Weights of a small GPT-style language model, trained from scratch on English Wikipedia.
Size: 14 layers, width 384, 6 heads of 32, MLP 1536 tanh GELU, vocabulary 10860, 29.5M parameters.
Training: a variant of Muon for these matrices, 608M tokens, 4641 steps.
MLP neurons of a small language model. Each row is named by its layer, matrix (down: output weights) and neuron, and shows model dimensions 0-127. Each number is 500 + 40 x the weight over its row's rms, rounded and kept within 0 to 999. Numbers have three digits each.
A block is one neuron, or neurons of one layer that tend to fire together. After each block is what it responds to, as a language model described it from the Wikipedia text at the highest values.

L5.down6:502529553538477542611501493524450571486547485494505532515457523554453492450498518467482499444481496464530497557499549472479491453495521438469498510377543497538563449559463492524497533549545522508523482455504528465541428455457470501550437456439507479506509455570549512434531506576459486528541451539538524472456483532561567491521490493482501500513467487541457553474549548488493483454516
L5.down16:485496481513500509499536545489547500616464498486545473522495594473539541515519534487548410447470548544549483495462461516396503545487510541498535516465469487535487547441565513544472508500545453490509532569449503527492486521516533547518519455507511488568553514470560482494456545429556473480555542513610519490466553495576496518514511443495518495510452556516496400542499434456449464507475
L5.down719:464482529535484521516472515489546482559549469566463506526499549496520426540482472577449512489470490659500537575486387441470521539537418509522501510448534504445555469477550507484486485572550566453583474463514483548531491529508439456484493448495534469473525410536556532529515544514525506495486536489497522517555483482472508517529544531501543562503569431480475558552485506493538433486476
L5.down781:503482488438447505511427513455489469531477542453566550502550505572468490463449477530502517456497545526553525570514462520476561485470506478509482457563563525484528495468472486525473488586527513521457529490449478510494453548539429442429527480494501488442496482488493539490526510553526494551502574440533402528506516534480507539438507523453536552520548506518454461567460466477472489491482
L5.down927:560440607495555470490479536492527439497468533459524487467426520468532549558571529516462466539543469487469488515512511488588495565616506460451498519453521528468526569462482525495471530388520475481495434482504453606470537553473511573464565533536460490498522550446481438494463553402508462536501446530504504513518496517491518445471532534439533470470474525476513523420443466480509495548504
L5.down979:430498416577467492585426439519459483553506507438433521532447497493488538502489462532489530541516424466503484419498463552508392522576483476547425560522471423452482483567496562520480579529470548428515585498494503504512373509510460477498490502503507480553492505488480519523480495395497542475485526537589461524532539500462472499493519406464509500581473444556497460539495571489578507541502
L5.down1083:518503496554571513552508473475485475484486508494493501486469545428457510434557493531555479544564397562498505500500512510573426495546508549503460483465496527460502471450519404468572494499491478462517488567499562473419431544483488522406501475485557451479525538532518527515536484536578529452462501572492529539497467553519473500511484480458529476494461450492474505509520464460543490504521
L5.down1376:542522594525532500578475519532533511457501526542467491521443526498494462507527551530553516440579456544482504500513439427503496522432545429534558516486502470558514495486469503504495565502503469466510486505589513524492404462511501466542509590491496478496450485517551500548584494527484480494515451498516552462476476567501533444435456492506533465479469435529491594574515479548522476459461
Description: Comma after word ending. Commas fused to the last piece of a multi-token word ending a clause, as in "process," "existence," "Birmingham," "members," often followed by and/which/including.

L7.down4:504548539489469508515524491441521498499556491571613536464496517546423524463542481462544517492453484554445544493514470560479501459509490514445445496548623553481488548487491548429505469540465494492516448569512522493478486525491482443448456503554549508526462454541498457458574524505453564487513462474506493518472477479558503500446527470528537444478459481555496522493411455480535488603537
L7.down86:553498497581504493436493441497447518540490556517444525454581486509535471511452449452455438530547498587480471455495538569527609530470539508455535523459504483564453476476553475454506453527476455550482502549531497475479479503545545436498493431528480468536519463513590467474475470456575484502551520521415494533515507463483505465476519430503508512456476465448429509490455499452464459541458
L7.down122:455516531477502536490576444421503527471496508490501464486490499491514468389491485520512523534553491506459459590491499492475640483580497521409496461528439508500484527502446499473464515515525480493522427507523485509455543557518460447463527576488580470441452482532581489505540526514513501495486500512456499510470512570497516504450470488494550516525546551535442507564455431482505472503486
L7.down142:500448520401492497503486435480550476487455509489496475487529414450494496412466447549512499469481470466522461466508536524515537524573503505538561493436583500484498504458499464486518604557511478525436527602438454599506499551498482508451495439518503461463473510500478493503520537469476510484476532545481470523479488522542444502502473489514555517490474458428509458496516504499508427457557
L7.down307:487490410602455487439483510484485469504494523441485550595499528569511466563511573445495569433485488439462570516510465532573447464513533468538463550537470520434567468467427488514504502434496555473490469530505524504474487493525461490537475419564522527518496472511479508472429606535505544430501457529540533574525494427532499498530509442526517454542517536513493504479575498479456492473451
L7.down674:477567516464463522452487482552492454494480535531507535486506534415500513475516450418496529516498538465567519497577459441495519536499497511480480472480448452500535380439516502514523505527448494481488511530459552426498393518496505469496496486487512464512530471510464483484534475499493569440532548461425484552518502504474540473462527526464512480479448558445567479541479461502445525516460
L7.down844:480449515516450543478583443551424523446433477446450496558484466553503511524457515493505574523534445470453466492493492509486567523508557502544515470553485471461507555445435504557487513521511550458479515504496404516447493494465505468525546489482451504386448515449421539538460503598510492530558530492555520487506499429502517532513487440522457532434555509451491497520509508511475484456480
L7.down930:567476503511525548460529488479487458466444487477539453467527437434441457481458476546491511484510492454462480499603464495458548534530520501409484491511539483545462501457544553438466504498485575503439503538545506539426502518468536498472544470536520397505512525531477447480492480564504526498470504491536433538481426481531518490468521558557505543459555563415539478568468520490539547508491
Description: Comma ending clauses. Commas, often fused to a word ending, that close an opening or subordinate clause before the main clause or continuation, e.g. "pandemic," "Overall," "year,".

L4.down882:487460470416511501419446508476491568515508452508555501463469541558428502484414518539542562510555519503506525486517480464498471476526576485541522517466536438476521420473492523528456465554502505522550517505456565502477389477557518465559469429520514506505473479516501471553443465492461425505489573514496543453517529458485522480508503514478423542457527494527462397510555513467516550473445
Description: Comma after phrase-final word. Commas ending an introductory or list phrase, often glued to a word ending: dates like In July 2013, places like Vienna, or list items like dairy,.

L7.down54:534501487513540470520485566518553494461510506484464535508467520583490515441514525468499478501497493484520494546492532544471491523580528500537450498510473525451521534462465478529503490513486478417456506579511465544437528538440427521531557594479557489463512474554455528445487439491426473414551423473428591557464514499453526493515500444446460568497517457463399466493485497475537555487468
L7.down214:494444506496478479522435478515483546466406486517568549492508536486536445565489488483568525473551479522465536447514450528508499483531478517450509507451469544551630485500577477521537506487500498494603486519476445510529561491474465489507462517501493466534502446534481496560520443548516483490501478486500518504467461594445475421502509545500467400492498547551560520505509526446435512429486
L7.down466:422513504450456441527515407425587513544464506483504533487512480561505523459530471537467536532555489574457481520491490477495514517551549558509517495499545504477466466549466525501547520522521518491462442516497483539522554534447546516493480453548491556500534481501460522464470442521496519515544445564486408547507477476588501534537518496465580570505487511537474387521399492512496435515510
L7.down496:505498433485524519499569564553419477439457479490556546443514539561462480506549437505546478486483486422502522552483480513484514501509512482493473432469541394447516500451486506431543458442533515464497492466439560557520448465506518585478441485523443533555521566477448553446495535503487447494531456483486519552576469455456494510477550538553553534448531464456503479467469570517508477407566
L7.down570:406454552464472544468523484552514482501577465533500453555417561450570548403487475549474502537500414437520478610517485438451460559440549513448508518436508451501522513459486561501442517487497512471421461481564568510502470588480509577549555439517450461497493503487503507537505467488458505491489480572482477477525486572526509528503535470475502585516452520530458453416565551475494509433511
L7.down1054:451482504492413534459553484523498517537503486506553442462458561495466531463485496462519475567511496523500542475561531591512510551491474541450478520546469502490459498511516446479509468493533526437560564478432463471508520516476499512504481515414488470442473475544483532525458474530462477415540433448445557508548489455447512498534472562527558535452514505463528428450456522499507551583489
L7.down1079:515530501469448524523479575480418536435511496517438486519517510497505494474544497464530414517515480439424449575488493524509488462527486473513432437539506530511470463486537458436482493519501414487502606618546475512496464498427563529511500533568522557476441551545554466572550513513416477530522471532472500524522484475470484511415474484463536499573520459538487460437497481509512551443459
L7.down1268:512461475594483389523494534592519571477477516417460559603538533463546462505496503513546518492494511541533528471506535504475402453519472462512470488471506516467493457466501437482423442513595485582501462553517527462499436537421400454507429455570489497497496482471565497562488506480503500492448424463482465477489446548465588554455462465519496529554444478554501576434560398425517525524479
Description: Year-prefix tokens. Opening three-digit pieces of four-digit years like 184, 197 or (198, right after in, a month/day, or an open parenthesis, before the final digit.

L5.down204:516462508402453563580513500504483464506501494549544500561478530551519560522469500470548547551457488501487454508513510522486507492537588586469460546465531499534441495536445516490522465496499532456561456500474441448471530547498420468485545462490413492514538555503465624494506514497477488492534506493468470494396467463498457502568526418445571500499508510560466450537498449517539562494533
L5.down366:543514488469527481499506489555489530463509554529559430431514549532504455514589514464444544367523496479491484548524503460551442569500516449527466485525507495478481406527531543519583421523498509462507487490473554478543501480554497521554560490458555479538532550562464600498459475512503533477419404562474454496500529516514425417506521495576499558458510479434515495546564540562511467545478
L5.down429:560521533506574496483476470520511459501507535522487516510429505405516528464490492568536513538474477470527531534528497481532522483457517566467491561524438514527435503510453534503509500525485565521538532463446513519529469616543562507548517458500474413448528503512515487485511597544536511405465512442425515467463544564462531536394523506498457553541508540526459535531487462515412562484545
L5.down441:537482508510485553503539449553474450573473495457495508485498651516462477408503518533518522503421427494545498479556567450516574571587538439502506529440478506583509498526509527506551474468480508451442492466488483488598455443504507468409526435511456579542512504527496481544481523494452553469498483511512462510497401493520593523479495483471526426437597544497456458471522503472535531448528
L5.down757:491480505543530502471517446480451577563449487520453501476453418487459492513481546520504506441542457433481459482492481500434514518482485551470481575472447505512544425568405524507481475472532387481459493492495545528478415410484474532508462430504559466526454520514561512497554605554511605554517556444519439517461483461516460594499470501507507466484465562519449528493484536491472504453473
L5.down936:498509490534494525496525434442487585503519470502555450541575534486490551585531449440511615496539566483493506540467428465490486540583486483481525528445472477431386423502488531571457538479506479466570515456380517598533487513443475471511523489505473469501513475537507509528493487542531400502466450489519517500427492522479532493533503483521478496493530470549531516490469510466484496503494
L5.down937:440531512503442435512531503476498598534484498479494488520482507461488568428518467563547542506468478558523494564545517477484488471498535545545462515492517503497509495548442508495485520480517514458434405555434526548456609573508479536454550454473495528488512448534455563471502476535561506550517488466508456441511435492449526492478476533508523513438480469565492501504485557454491459541539
L5.down1210:485486511502522495488462540477518483495449440522477519482425528537497548419630457465523484558496463464408543515589537473439553501463503509551524484494504474486496543466433512603525482517549520478491457472523507485582445475484476491478514471421473542484414503558484537528432485507568496493514458453576514465468458518397502499473494546500542480504495535483518466519477472543455490475476
Description: Parenthetical year openings. Opening parenthesis fused with a year's first digits, like (201 or (200, after titles in filmography and song lists; also mid-word fragments such as yl in cyclohexyl and il in umbilical.

L4.down584:446557533557517480432451477493536539496490488472451439459521517565518481463495484428563519490566509484534509507503508497481400512504498586478435568464527532503508462495500545543486548455582457493519474525565521579526459499562469434477423518436473518595446475605520564553529475499585475469528464548479550479498578581457481458529573540513523540443501495461519561466620542517508539520522
Description: Wikipedia tables and infoboxes. Structural tokens in tables, infoboxes and lists, mainly opening year parentheses like (200, line-start = headings, pipes, and column headers like Date.